From a checkpoint of a small transformer trained on Wikipedia.
Size: 12 layers, 2 heads of 96, MLP 512 SwiGLU, 5.63M parameters.
Training: a variant of Muon for these matrices, 196M tokens, 11939 steps.
MLP neurons of a small language model. Each row is named by its layer, matrix (gate and up: input weights) and neuron, and shows model dimensions 112-175. Each number is 128 + 32 x the weight over its row's rms, rounded and kept within 0 to 255. A neuron's up and down rows have the sign that makes its largest values positive.
After each neuron's rows, "fires on" lists the tokens most often at its 100 highest values on Wikipedia text that the model never trained on.

L6.gate318 [156 185 106 116  89  76 108 142 137 158 215 117 140 152 127 142 111 144 114 138 128 146 138 158  87 141  69 125 118 151 115 133  73 122 164 142 110 149 128 207 140 172 132 157 151 147 179 190 138 127 138 140  78 123 113 145 189  84  87 119 213  16 151 133]
L6.up318 [122 137 109 190 111  85 138 178 162  88 104 120 124 136  94 114 127 158 177 121 169  79 110 123 114 112 153 114 147 153 153 124 101 129  96 111  82 159 138 198 156 157 158 113 148  94 118 136 119 166 109 148 113 175 138 128 174 119 124 150  98 117 207 143]
fires on: "o ", "e ", " ", "and ", "en ", "of "

L2.gate319 [146 173 108  84 141 126 154 123 153 153  94 123 130  40 100 136 104 117 120 154 157 101  84 152  96 128 141  81 130  64 127 150 109  72 103 139 144 150 100  65 129 146 127 102 122 136 144  66 125 123  48  64  92 118 115 193 118  67 112 130 154 142  95  92]
L2.up319 [ 95 138  80 102 153 114 122 159 101 133  58 158 133  90 126 107 102  95  28 168 161 120 130 100  73 115  90 103 106 117 126 136 135 114  91 155 110 179 158 128  91 129 170 140 107 138  87 147 128 166 115  59 152 127 182 154  83  72 141 217  83 159 137 136]
fires on: " ", "ity "

L6.gate269 [121  70 151 130 168 151 117  84 151 141 117  96 131  93 106 133 136 155 155 151 115 109 137 183 164 111 142 110 111 164 103 155 110 110 100 152 143 105 111  86 110 210 100 163 106 162  99 132 167 157 167 101 136 177 154 140 192 114 128 128 113  70 130 119]
L6.up269 [ 90 115 106 161 146 149  78 129 108 146 123 150 125 104 103 139 145 153 115  99 123 146  59 145 153  80 165 126  57 158 120 103 187  97 119 171 119  80  81 184 116 147 145 124  98  64 130 132 112 112  96 177 109 123 139 116 164 163 182 111 161 183  84 152]
fires on: "| ", "ed ", "ent", "al", "|", "1"

L4.gate34 [109 124 123 106 120  57 142  87 136 129 132 120 109 146 145 131 121  91 112 137 119  96 133 151 107  91 150 208 119  75 113  99 128  84 136  48 187 157 186 101 184 130 125  94 108 163 141 121 105 118  59  53 115 121 104 167 128  61 160  95 141 189 123 102]
L4.up34 [146 155 108  87  80 138 105 112 191 197  81 129 155 101 110  87 124 112 115 171 133  86 133 107 130  91 149 133  47 141 132 131 112 111 132 128 122 170 118  84 130 128 145  97 102 161 132 155 148 112  52  88 106 130 126 184  95 102 110 119 160  95 198  94]
fires on: " "

L2.gate163 [131 112 144  88  78 135 176 142 133  99 148 135 149 125 165 114 117 131  86 137 170 180  99 127 164 150 145 102  95 100 172  68 108 124 125 154 129 146  90 136 197 167  87  91  72 139 157  77 152 108 127  70  69  96 124 131 130 126 150  80 183 107 124 126]
L2.up163 [139 142 152 119  70 137 178 136 124  86 149  78 182 176 133 184 120 121  73 153 116 144 112  91 144 205 137  90 132 157 117 114  82 145 105 135 161 131  94 133 180 132 124 132  53 172 121  81 150  90 138 100 106  81 110 152 126 109 111  53 128 148 168 126]
fires on: "man", "our", "end"

L8.gate481 [176  16 101 105 161 121  97 138 170 182 153 138 100 205  66 161 128 124 112 113 121 102 112 107  84 106 143 146 132 128 121  95  94 100 127 158 116  87 161 127 155 126  89 120 195 200 121 138 163 141 125 121 125  66  96 117 166 121  98 162 111 119 132 103]
L8.up481 [157 187 147  87 122 114  58 164  99 108 146 147  99  97 105 130  98 185 107 172 128 154 173  97 132 159 112 121 157 128 165  59 113  91  99 117 203 158 190 120 155 127 154 117 127 126 117 124 137 103 103 118 124  94 115 167 183 160 128 113  84 150 106  92]
fires on: "al", "P", "op", "C", "am ", "c"

L2.gate327 [ 99 136 159 138 134 135  89 150 163 150 135  73 103  56 101  98 165 128 155 121 125 135  63 150  82  86 118 138 197 102  68  90 172 124  81  81 158 140 114 147 157 126 115 126 120 136 195 148 153 107 140 166 132 141 161 185 157 122  97 157 156 100  87 100]
L2.up327 [140 127 175 117 125 105 111 165 123 107 144 117 114  82 164  76 122 120 123  94 133 168  96 178  62 148 106 187 186  74  80 101 137 108 105  90 104  83  91  90 152 137  96  99 106 161 169 127 152  51 114 138  81 152 180 163 152 137  80 101 183 108  98 124]
fires on: "est ", "ing ", "st "

L4.gate43 [ 99 139  86  70 137 155  77 167 131 194 175 168 109 162 139  90 156 138 133 110 130 155 119  53 131 114  85 101 169 138 131 114 129 123  88 124 101 132  90 141 128 146 103 128 141 155 127  87 104  94 152  63  80 121 182 176 190 114 141 163 112  68 100 144]
L4.up43 [145 129 147 137 160  97 142 101 136 142  84  90 126 113 179  92 154  92 156 124 156 133 104  88 162 131  73 101 109 167 136  93 166 122  85  97 124 124 132 134  49 115 110 127 150  61 137  96 103 134 114 154 138 130 175 136  76 126 186 106 108 106 183 124]
fires on: "K", "W", "Z", "af", "im", "H"

L4.gate479 [115 139 160 147 125 130 132 106 165 143 110 156 130 129  80  99 107 168 163 116 173  82 125 162 145 117 119 119 118 193  86 123 136  96 118 127 173  81 144 101 107  98 131  96 133  98 119 156 157 117 154 126 125 112 162 105 114  96 151 102 101 133 118 104]
L4.up479 [103 100 175  89  62 118 109  96  67 128  92  64 104 108 199 137 113 103 165 204 125 114 109 144 128  93 124  87 176 166 132 119  76 104 106 159 161 130  79  79  80 145 164 136 113 120 148 119 153 159 103  98 180 149 139 126 133 167 104 142 101  94 123 113]
fires on: "for ", ", ", "\"", "in ", "(", "| "

L2.gate214 [117 117 163 106 125  85 190 159 219  93  96  95 133 116 136 164 154 143  63 116 105 110 149  74 134 143 158 125 183 167 182 173 146  75 105  93 157 126 132 105 128 118 156 128 136  92  94 115  97 139 144 134  41 118 117 177 204 146 195 139  99 117 161 107]
L2.up214 [136 165  97  86 172  87 176 135 178 105  66 129 137 115 165 123 132 174 105 141 141 108 151 148 117  94 155 146 162 152 183 128 135 152 124 137 122 161 167 109 103 151 152 158 146 162 179 141 156 159 161 169  41 124 127  96 195 115 162 171  97  65 154 106]
fires on: "ang", "ap", "oun"

L8.gate258 [144  77 126 160 115 159 120 108 152 138 163 114 124  95  81 159 200 177 148  66 121 170 166 132 104 124 143 106 143 127 119 139 132 149 157  78  99 125 160  47 115 134 157 116 102 119 110 182 119  95 157  90 140 132 195 167 142 128 154 161  75 165 112 196]
L8.up258 [ 97 123 194  88 134 126  82  94  69  77 113 195 103 157 158 112 162 131 170 132 127 151 111 166 176 142 135 120 118 135 103 162 104 109 143 142  56 117  86 108 181 197  82  92 159 125 106  46 117 158 108 144 165 156 174 157 182 147  69  86 116  81 130  85]
fires on: "\n", "| ", "d", "s ", "o"

L6.gate328 [144 128 195 156 154 127  99 111 136 116 143  90 123 120 100 134 185 129 161 112 114 145 159 123 154 130 147 108 102 173 115 175 190 144 104 124 167 102 118 119 104 197 138 103 102  56 124 117  98 160 166 162 138 103 163 137 174  89 155 126  72 146  98 106]
L6.up328 [111 181 113 111  74 140 116 149 132  80  77 187 134 120 206 143 117 119 124  74 134  78  77  96 159 115 113 107  85 115 114 116 136 118 111 148 105 102  81 118 217 173 100  86 148 119 102 162 128 194 171 146 104 151 136 148 106 138 203 129  92  97 137 154]
fires on: "| ", ": ", "7 "

L8.gate280 [ 75 113  80 140 137 161 119 215  73 164 105 125 133  91 149 170 132 217 116 147 105 164 117 141 116 109 144 152 149 112 158 125 125 142 115  94  89  96 167 139 154 127 140 108 113 157 101 105 133 163 128 104 175 106 167 128 149 155 233  98 134  90 110 150]
L8.up280 [129  77 182 121 161 123 129 198 181 106 149 139 203  93 131 114 215 112 161 112 157 111  93  69 120 118 112 166 125 117 171 148 116  80  87  98 156 106  91 156 167  96 177 103 124 121  91 135 162 183 148 122 155 178 160  64 173 167 149 136 138 153 168 125]
fires on: "H", "h"

L2.gate256 [126  85 126  51  86 160 137 183  48 173  99 121 167 107 149 136 128 167 177 118 117 111  70  77 101  97 169 103 105 138 159 127  96  68  99 137 137 149 129 118 153 149 116 200 153 140 163 129 100 114 117 161  98  72 189 138 180 139 146 119 120 169  83 121]
L2.up256 [155 153 116  78 147 207 124 167  82 151  99 114 190 120 196  95 154  88 181 176 112 149 136 147 149  97  77 120 112 130 139 133 141 110 147 162 116  93 142 113  85 190 146 140 165  97 145 179  89 136 170 177 113 110 157 118 111 187 107 113  68 168 147 125]
fires on: "i ", "Z", "z"

L7.gate199 [104 153 175 118  86 116 133 158 152 111 124 128 126 149 111  82 123 148 174 108  92 103 168 161  78 112 151  94 121 130  79 116 133 135  89  94 156 107 135 193 130 138 149 139 152 162 146 159  65 103 156 111 143 190 147 160 161 142  74 104 117 136 148 103]
L7.up199 [115 118  99 136 119 122 152 150  89 148 166 104 153 118 134 145 133 144 134  93 154 102 189 111  94 126  96 146 116 142 102 118 122 125  99 147 137 125  99 175  24 130 158 124  91  82  94 128 115 124 122  79  94 146 144 125 176 183  96 125 153 166 142 145]
fires on: "s"

L4.gate384 [159 138 169  78  82 124 202  78 114 121  88 108 119  91 125 105 130 114 112 183 152 164  93  58 167 155 178 201 139 158 105 106 146  92 107 157 139 142  89  95 159 103 165  78  68 165 129 150 130 104  49 122  98  84 143 180 126 166 123 125 173 187 163  93]
L4.up384 [153 165 180  65 103  99 181 122 145 146 169 105 100  89 122  70 140 122 129 194 174 165  82  72 107  90 137 109 127 177 100 113 187  80  83 135 145 139  96 173 169  93 177 142 152 178 142 123 143 124 116 175 131 111  36 164 102 204 124 119 124 123 124 143]
fires on: "ot", "un", "ot "

L4.gate186 [139 181  91  79 119 221  82  80 102 174  95 111 115 103 112 170  84 129 136 126 103 113 115  69 125 188 151 119 150 129 156 169 104 165 150 122 142 158 161 116  71 177 149 124 118  65 166 117 165  88 156  96 113 155 115 125  24  95 146 126 139 183 125 157]
L4.up186 [125 210  77 111 136 142 131 214 104 140 144 135 157 108  84 133 103 121 120 157 120 151 113 121 103 127 148  64 117  88 143 100 125 118  80 146  78 119 129  71  71 125 180 122  92  89 111 111 160  95 144 172  99 119 105 145 103 101 128 137  66 132 117 131]
fires on: " ", "am ", "ent ", "'", "tion ", "e "

L7.gate469 [155 134 140 130 167 144 104 114 105 181 105  59  98 139 178 109 148 148 160 116 118 100 148 153 152 120 174 109 166  89 139 129  74 104  80 188 126 153 183  95 172 128 190 133 122  84 174 116  75 109 183  88 146 151 104 147 101  42 137 177 195 112 118 122]
L7.up469 [106 122 140 119 135 173 150 196  64 113  91  95  89 116 156 115 144  96 165 134 147 104  95 150 143  90 219 162 154  81 181 149 173 106 149 155 111 122 162  95 164 113 145 130  62 163 139 177  86 151 139 112 133 149  90 102 115  57 177 112 135 126 126  88]
fires on: "ad", "ad "

L7.gate274 [159 111 142 169 117 105 129 174  89 182 146  92 115 121 116 113  78 139 131 122 156 148 117 136 145 148 117 138  96 210 137 180  99 192 154 107 176  82 105 174 138 149 103 118 197 121 198 136 129  91 117 202 107 147 160 110  84 103 127 148 221 171  78 106]
L7.up274 [117 104 102 162  99 110 158 123 154 109 111 119 127 115 121 162  99 140  80 171 119 138 107 170 149 115  74 129  70 138 159 104 168 143 109 142 153 200 163 142 120 115 142 143 164  71 185 139 176 141 191 128 114 141  82 147 163  83 124 100 158 138 147 138]
fires on: "ed ", "by ", "ent ", "ing ", "t ", "d "

L2.gate216 [ 68 109 117 133 159 145 129 130 120 146 155 128  50 118  86  80 120 160 165 126 155 153 122 133 183 111  89 151 105  97 171  88  91  83 109 146 118 135 157 129  68 152 158 139 150  99  93  49 177 222 147  77 186 146 128 124  77 185 128  94  63  83 141 144]
L2.up216 [195 163  85 167 150  95 106 167 161 119 128  77 186 136 117 114 124 135 149 109  76  87 128 105 159 161 144  97 114 103 116 151 173 143  88 143 137  89  86 102 192 128 107  43  88 128 133 134  89 109  29 167 126 167 107  89 135 109  81 132 144 159 149 119]
fires on: "on", "for", "y", "er", "z", "a"

L7.gate407 [123 179 115  83 151 136  96 138 148  56 123 121 133  82 143  98 119 144 134 116 142 150 175 115 106 116 105 190 145 233 131 125 153  74 166  92 157 182  56 121 183  60 146  86 143 128 112 100  60  84  93 129 138 166 169 117 128 114 101 174 105 133 116  79]
L7.up407 [154 132 135  89 137  92 150 103 101  82  88  79 136 131 128  59 149 114 199 104 173 118 174 121 111 129 143 178 146 104 106 109 120 150 135 145 135 144 134 147 126  75 141 137  62 106 105 116  95 149  94 104 121 114 155 155  68  72 137  96 151 144 177 135]
fires on: "un", "e ", "ame ", "ip", "ro"

L4.gate251 [153 168 175  87 133 113 177 101  95 108 154  90 125 141 136 128 100 145  71 148  95 181 139 158 118 129 151 103 195 117  98 119 124 113 104 139 154  25  62  92 150 135 112 146 117 150  98 156 154  67 123 122  77 119  83 117 145 154 118 102 171 109 129  88]
L4.up251 [159 160 122 112 142 116 194 143  99 143 141 118 108 124 146 106 104 151 149 105 120 145  97 142 126 138 144 114 127 100 134 117 105 132 142 165 168 107 107  78 194 132 170 153  55 118  94  94 123 112  98 166 114 107  75 151 163 154 125 129 180 102 147 143]
fires on: "end"

L8.gate456 [118 184 121  82 148 133 139 127  97 150 114 129 154 196 114 101 121 125 192 140 156  71  96 159 107  94 126 171 143  70  91 154 106 172 134 142  96  34 127 139 107  88 144 135 124 141  68  79 181 114 146 111 156 112 129 180 102 155 186 150 138  89  71 135]
L8.up456 [164 111 207  95  99 146 142 164 187 186 166 121 135 196 124 109 156 115 145 185 114 139 129 104  93 120  78 189 129 109  94 158 159 126  70 171  84  73 161 135 119 130 182 138 109 110  97  93 184 124 133 114 126 133 127  68  89 114  66 136 144 116 109 119]
fires on: "h", "t", "et", "al ", "T"

L4.gate120 [132 131 195 196 137 159 154 131 109 120 166  98 118 142 146 133 160 131  77  89 126 122 155 192  85 105  90  79 157 125 111  89 145 170 145 110 153 124 163 116 110 144 121 157 140 155 129 160 136 107 119 119 102 178 149 139 165 159 117 123 119 138 166 120]
L4.up120 [ 96 141 178  81 135 114 108 144  49 129 104 134  71  85 189 142 100 109 151 158 108 126 167 171 120 134  88 117 146 143 177 186 153  96  70  96 115 191 100  99 144 169 117 147 134  91 119  88  58 139  79  74 150 132  95 140 109 131 103 134 126 141 181  99]
fires on: ", ", ". ", "; ", "199", "| ", "200"

L7.gate140 [ 88 122 135  79 142 132 117 130 124 135 114  69 161 139 180 129  98 144 132 167 126 160 116 118  92 161 134 147 165  79 146  77 198  91 100  99 181  93 166 118 158 135 118 136 111 109 146 130 143 149  72  79 121  99 110 121 171 171 196  55 178 129 149 132]
L7.up140 [135 119 149 159 187  92 164 138 133 148 166 181 158  78 127 161  68  42 135 146 116 113 184 126 149 121 162 126  97 148 179 129 126  74 159  87 165 106 117 124 120 114  98 134 127 125  93 104 143 138 132 173 180 145  90 115 157  89 157 168 136 121 163 120]
fires on: "C", "W", "L", "D", "M", "H"

L4.gate309 [156 170 143 126 161 157  71 163 129 162 179  75 146  59 156 178 122 133 143  97 101 111 125 123 143  84 154 147 108 138 103 128 126  68 134 114 171 116 160  96 165  78 101 167  91 175 123 118 145 208  82  84 114  70 152 142 173 136 135  98 155 135 118 116]
L4.up309 [ 82 125 119 121  92 131  79 138 135 112 165 138 146 145 130 173 103 134 103  84 125 140 101 181 100 120 128 132 105 125 127 107 220  85 141  98  60 131  75  59 138 163  84  97 125 100 145  80 155 161 111  98 131 111 133 135  54 155 141 104 171 128 116  75]
fires on: "ati", "ain", "si", "ti", "ay"

L7.gate231 [ 97  85 112  92  99  83  94 124 139 139 149 141 114 147 143  74 143 150 158  79  87 149 126 183 169 133 163 167  84 175 127 168  94 129 104  79 114 119 131 111 148 156 113 115 167 118 172 159 180 107 155 158  77 179  88 126 115 136 121 145 170 107  86 139]
L7.up231 [137 127 111 190 131  93 139 158 153 155 144 124 153 177 136 153  95  78 128 112 157  69 151 164 103 113 109 117 112 220 131  85 184 177 140  83 106 159  88 187 116 158  93 188 161 137 127 149  82 124 130 140 120 127 148 108 198 104 133 155  99 108 111 123]
fires on: "er ", "c", "t ", "by ", "ly ", "g "

L7.gate233 [144 146 110 115 102  72 163 195 101 116  82 186 131 120 188 146 105 169 114 145 169 138  92 147  88 167 169  42 119  95 161 174 140 102 139  92 162  52  61 120 150 134 137 106 109 115 132 115 144 148 189 170 129  93 133  99 132 152 109 157 166  95 100  91]
L7.up233 [182 165 134 100 135 138 132 128 163 164 110 117 124  92 161 223 143 185  89 127  73 151  97 135 138 178 130 154 109 110 132 131 107  96 143  97 165 134 175 120  71 159 179 109  81 150  97 127 161 183 158  91 187 137 131 115 162  50  87 117 122  98 103 113]
fires on: "ill", "st", "id", "ell", "ul", "the"

L8.gate373 [136 137  93 142 115 162 159 151 162 183 109 133 120 142 171 117 133  97 171 159 180 126 137 112 161 149 130 120 124 120 179 149  61  86 153  84 142  99 124  98  87  71  68 146 101 121 139 143 163 137 190 189 124 143  98 149 120 144 124 173 103 134 142  78]
L8.up373 [153 156 113 131  69  98 163  56  59 121 128 123  80 117 120 132 106 158 149  76 130 103 149 163 162 187 157  88  71  94 154 128 138 123 121 131 140 192 160 159 138 116 147 154 119 146 156  85 166 160 148 126 165 177 107 143 184 145 142 118 153 114 116 139]
fires on: "em", "ul", "res"

L4.gate128 [115 149 100  76 182 173 175 141  55  80 152 112 137 137 137 177 152 127 173 114 137 116 146  69  91 101 160 113 129 168 167 143 176  71  91 117 173 121 139  69 151 108 129 139 168  87 120  81 133  78 157 137  73  95 142 114 163 132 121  46 135 116  90 177]
L4.up128 [174 134 108  94 181 205 176 174 109 168 132 157 170 129  84 129 142 188 160 152 127 117 143  83  99 156 186 163  95 130 190 148 186  74  99 145 128  91  95 127 169 113  85  92 205 120  97  74  93 109 135 165  80 134 138 124 157 194 141  58  77 118 117 188]
fires on: "ak", "ish", "Z", "id", "ang"

L2.gate355 [123 119 154 107 162 116 119  71 174  90 139 142  97 138 148 150 111 135 149 154 113 100 132 159 118  85 129 132 115 131 119  86 179 114 103 106 155 159 124 150 200 152  62 145 117  96 137  64  72  89  97 179 135 166 149 144 206 135  97 124 131 101  49 120]
L2.up355 [165 136  97 144 172 101  71 162 119 104  86 161 113 123 115 155 125 125  77  91  92  94  99 184  93 107 160 129 105  92 109 120 172 174 177 155 130 132  81 161 109 116 105 144 139 157  82  71 150  87  64  54 195 109 166 141 162 161 125 166 140  95 120  75]
fires on: ". "

L4.gate369 [152 120 135 112 146 153 102  92 143 118  89  90 135 133 104 158 148  89  97  79  87 147 152 114  61  89 175 158 144 136  84 148  89 147 139 167 131 121 157 184 166 115  99 117 168 125 128 118  63 154  45 122  83 108 163 141 144 116 144  45 137 106 135 115]
L4.up369 [149 153 186  77 157 169  78 141 142 119 163 105  85 121  81  86  87  96 144 108  86 123 114 111 100  90 158 122 120 147  40 126 117 130 129 131 159 175 134 173 184  90 138 146 180 134 120 118 126 188  84 107 104  89 188 123 117 147 116  36 112 161 118 124]
fires on: "th", "th "

L6.gate295 [104 115 151 116  94 117 138 145 128  95 122  97 144  98 154 134  96 165 101 137 136 149 141 112 226 203 158  63 106 115 177  98 123 112 128 115 118 120 122 151 149 156 132 198 199 130 145 175 137 186 118 144  95 186 159 153 178 142  89 144 179 130 114 130]
L6.up295 [101 121 176 188 122 142 126 173 100  90  87 114  67  97 145 174 118  99 114 159 120  83 138  76 182 186 141  64 143  80  95 112  83  53 104  90  92 117  61 112 172 171 148 149 142 150 108 177  88 191 142 133  98 116 105 145 171 136 135 131 164  96 175 185]
fires on: " ", ") ", "===", "on ", "\"", "of "

L6.gate185 [ 85 102  89 143  90 137 133 120 144 103  97 128 104 144 112 145 139 141 115 114 101 149 124 152 129 159 100 121 170 115 132  96 113  79 163 134 142 160  55  93 162  84 117 107 116 110  96 160 122 185 112 125 188 111 106 115 144  92 129  87 143 157 141 174]
L6.up185 [163 131 120 173 131 116 110 153 119  78 131 119 148 116 162 109 163  87 118 182 100 153 128  92 132 127 147 107 125  97 112 128 148  74  96 100 165  62 135  80  82 123 146  68  78 104  94 152 178 118 121  80 128  79 149 157  66  63 156 121 117  89 163 182]
fires on: "ent", "ic", "i", "ing", "'", "er"

L4.gate315 [126 120 196 165 170 140 100 118 141 134 141 167 124 139 175 152 117 152 120 111 115 101 110 114 130  82 114 152  54 124 109  99 151 114 102 196 167 175 104 150 175 138  89 196 131 146 122 133 188 105 157  87 120 161  91 103 146 186 135 157 128 173 137  85]
L4.up315 [ 93 162 121 120 122  84 116 135 143 114 130 190 139  89 195 117 145 104 121 116 144 106 183 135 121  80 149 130 139 145 117 193 125 154 109 171 136 193 164 133 179 127 133 127 152 128 191 124 123 134 128 102 135 164 134  86  90 208 116 149 155 198 142 143]
fires on: ", ", "| ", "and ", "(", "t "

L4.gate108 [140 132 137 130  73 183  74 122 165 152 187  98 143  94 132 166 108 143 155 117  82 189 108 120 151  73 133 128 132 186  96 144 121 112 146  81 156  76  96 159 159 139 181 159 108 226 134 117 158  94 117 117 107 110 164 157 160  88 113 157 158 125  88 154]
L4.up108 [164 163  94  79 148 138 149 118 113 133 120 111  96 133 137 115 157 149  59 146 156 149 121 139  96 103 148 150 160  32  70 105 128 148 107  87 137 177 161 122  87 177 175 107  97  55  97 127 157  42 119 134 101 220 205 132 108  81 112 168 122  87 133 116]
fires on: "est ", "igh", "ew ", "al ", "et ", "er "

L4.gate183 [110 138  86 116 103 141 156 121 143 105 171 137  93 108 102 171 170 126 111  88 117 166 115  81 126 116 134 131 165 153 202 111 180 118 109 128 127 169 168  57 144 165  62 111 116 150  86 143 151 165 159 117  96 114  95  76 133 212  92 123 179 159 111  41]
L4.up183 [ 97 104  99  99 122 109 195 138 143 185 148 110 146  84 120 116 161 182  99 188 142 116 113 199 145 155 144 135 120 149 160  75 128 164 129 113 157 104 122  56 148 142 130 178 180 156 162 163 138 121 102 130 126 140 110  19 179 134  83 127 115  99 126  99]
fires on: "ang", "ill"

L7.gate227 [155 148 136 116 120 193 137 171  85 125 136 107 118  97  18 146 119 130 148 132  98 102 126  99  50 131 185 166 111  96 153 103 110 151 108 124  79 130  90 173 121 143  92 129 156  50 159 114  98  67  13 136  85 179 163 167 127 103 124 133 179 235 139 117]
L7.up227 [111 112 106 148 161 176 104 123 130  65  97 109 113 135  84 133  94  73 100 120 126 138 151 113 103 188 149 118 145 142  91 102 114  89  93 166  90 134 144 174 178 101 151 119  89  60 107 140 113  93  78 149 174 102 163 166 188 116 165 125 127 167 117 113]
fires on: " ", "s ", "a "

L6.gate171 [104  76 146 136 155 195 115 117 111 149 165  91 103 205 152 167  74 170 112 160  97  90  63 197  80  96 150 164  93  81 110 139 142 125 161 148 160 117 123  95 131  93 148 143 142 118 143 168 195 113 118 140 121 121 186 159 170 157 103  65  97 170 105 120]
L6.up171 [152 140 142 101 138 126  81 156  70 138  91 108 122 114 124  91  93 128  42 162  82 118 153 126 160 107 168 164 130 157 180 112  98  84 189 114 163  90 132 168 118  90 121 113 166 143 127  83  95  93 170 112 148 133 112 155 128 148  81  91 107 187  89 113]
fires on: "P", "C", "p", "c", "er"

L7.gate173 [167 176 131  81 123 182 119 128 115 106 175 115 145  87 150 166 124 145  54 127 117 107 109 193 139  85 151 148  68 159 186 110 117  95 132 164 136 120 159 164 184  76  98 120  85 106 111 169  92 171 147 105 149 104 166 168 123 109 108 125  95 141 108 156]
L7.up173 [105  86 154  97  84 135 159 165 126 152 140 114 106 162 138  98 150 115 130 104  80 123 169 134 137 122 108 101 123 165 154 118 119 112 107  65 163 189 115 128  83 149 129 126 110 165 145  65 162 100 136 127 174 184 124 146 104 182 155 136 141  93 131  93]
fires on: "ti", "i", "en", "ati"

L7.gate345 [104  73 106 129 123 180 122 142 179 128 108 163 162 182  78 111 178 110 158  90 121  94 126 110  83  67 143  98 150 106 113  52 121 154  79 153 123 116 135  74 151 124 122 199  99 202 164 183 127  84 126 157 137 146 126 158 120 129  82 109  91 162 162 105]
L7.up345 [110 153  97 180  62 104  93 129  93 152 139 130 101 139 135 121 152 177 118  95 123 156 139 135  61  66  98 104  96 182 132  83 120 150 134 127 149  83 132 123 118  97 176  92  90 177  53 144 104 144 118 156 116 158 142 110 138 171 143 116  95 172 105  79]
fires on: "fir", "s", "ir", "wor", " ", "e "

L8.gate494 [126 108 114 124 106 129 124 135 130 132 156  93  46 137 133 127 138 149 145 120  73 114 152 170 110 158 122 134 143 100 122 162 139 131 122  71 178 159 139 161 164 105 141 162 128 142 106 128 134 136 157 213 128  86 120 130 120 107 187 170 147 140 173 128]
L8.up494 [101 144 153  93 203  65 119 124  91 140  88 147 127  95  90  78  86 158 132 185  64  92 124  86 118 130 176 111 171  81  92 113 150  34  53 131 144 127 127 119 158 164 171  85 108 102 188 139 159 142 129 111 107 124 168 126  45 143  67 151 141 133 124 127]
fires on: "ac", "er", "y", "gr", "Un", "ic"

L2.gate370 [ 44 125 168  68 201 100 102 191 153 114 219 104 133  90 127 134 106 143  80 123 147 130 127  76 105 104 106  73 128 129 140 180 146 130 116 112 194 142  95 130 110  83 140 102 176  98 132 144  94  94 175 143 168 147 104 190 141 136 112 125 154 158 155 139]
L2.up370 [102 112 151 141 151  97  64 157 204 146 207  88 103  84 153 141 150 107 106 118 162 150 147 149 140 133 141  67 131  81 112 148 168 110 149  92 184 131 107 116 108 120 132 151 138 120  90 139 123 166 184 147 127 111 121 176  86 103 141  90 167 114 166  82]
fires on: "i", " ", "is ", "; ", "at", "er"

L7.gate434 [118 127 165  91 101  75 121 157 113 126 106  65  94 137 165 128 130 120 133 123 163  89 137 114  76 119 173 127 161 199 112 112 135 125 140 144 120 109 106 168 100 143 148 124 101  66 146 114  74 137 138  97 122 129 114 113  78 112 102 117 168 104  93  55]
L7.up434 [105 175 148 149 170  92 105 114 133 152  86  32  84 146 110  85  99 146 147 116 144 169 121 120 159  94 132 147 134 107 174 133 137 107 167 169 120 150 132 105 112 130 133 190  86 110 146  83 152  89 105 133 101 130  59 101 142  41 186  77 175 170  70 106]
fires on: "is", "s ", "is ", "ad", "ia ", "es "

L4.gate199 [195 144 149  47  96 121 113 146  87  84 153 148 100  72 156  84 174 116 141 117 178 166 116 153  89 153 150 177 115 125 153 115 128 127 162 177  87 179 102 112 163 103 219 121 155 162 133 144 108  94  69 105 151 165 125 127  66 111 109 164 135 111 134 152]
L4.up199 [143 134 148  81  98 124 141 155 136 103 134 130 126  77 175 136 119 175 159 137 188 134  93 113 153 128 133 187 157 112  76 167 184 174 196 145 132 143  95 115 193  82 188 120 122 184  93 126 115 211  94 100 165 146 161 156  33 163 107 165 138 124 116 169]
fires on: "av", "un", "iv"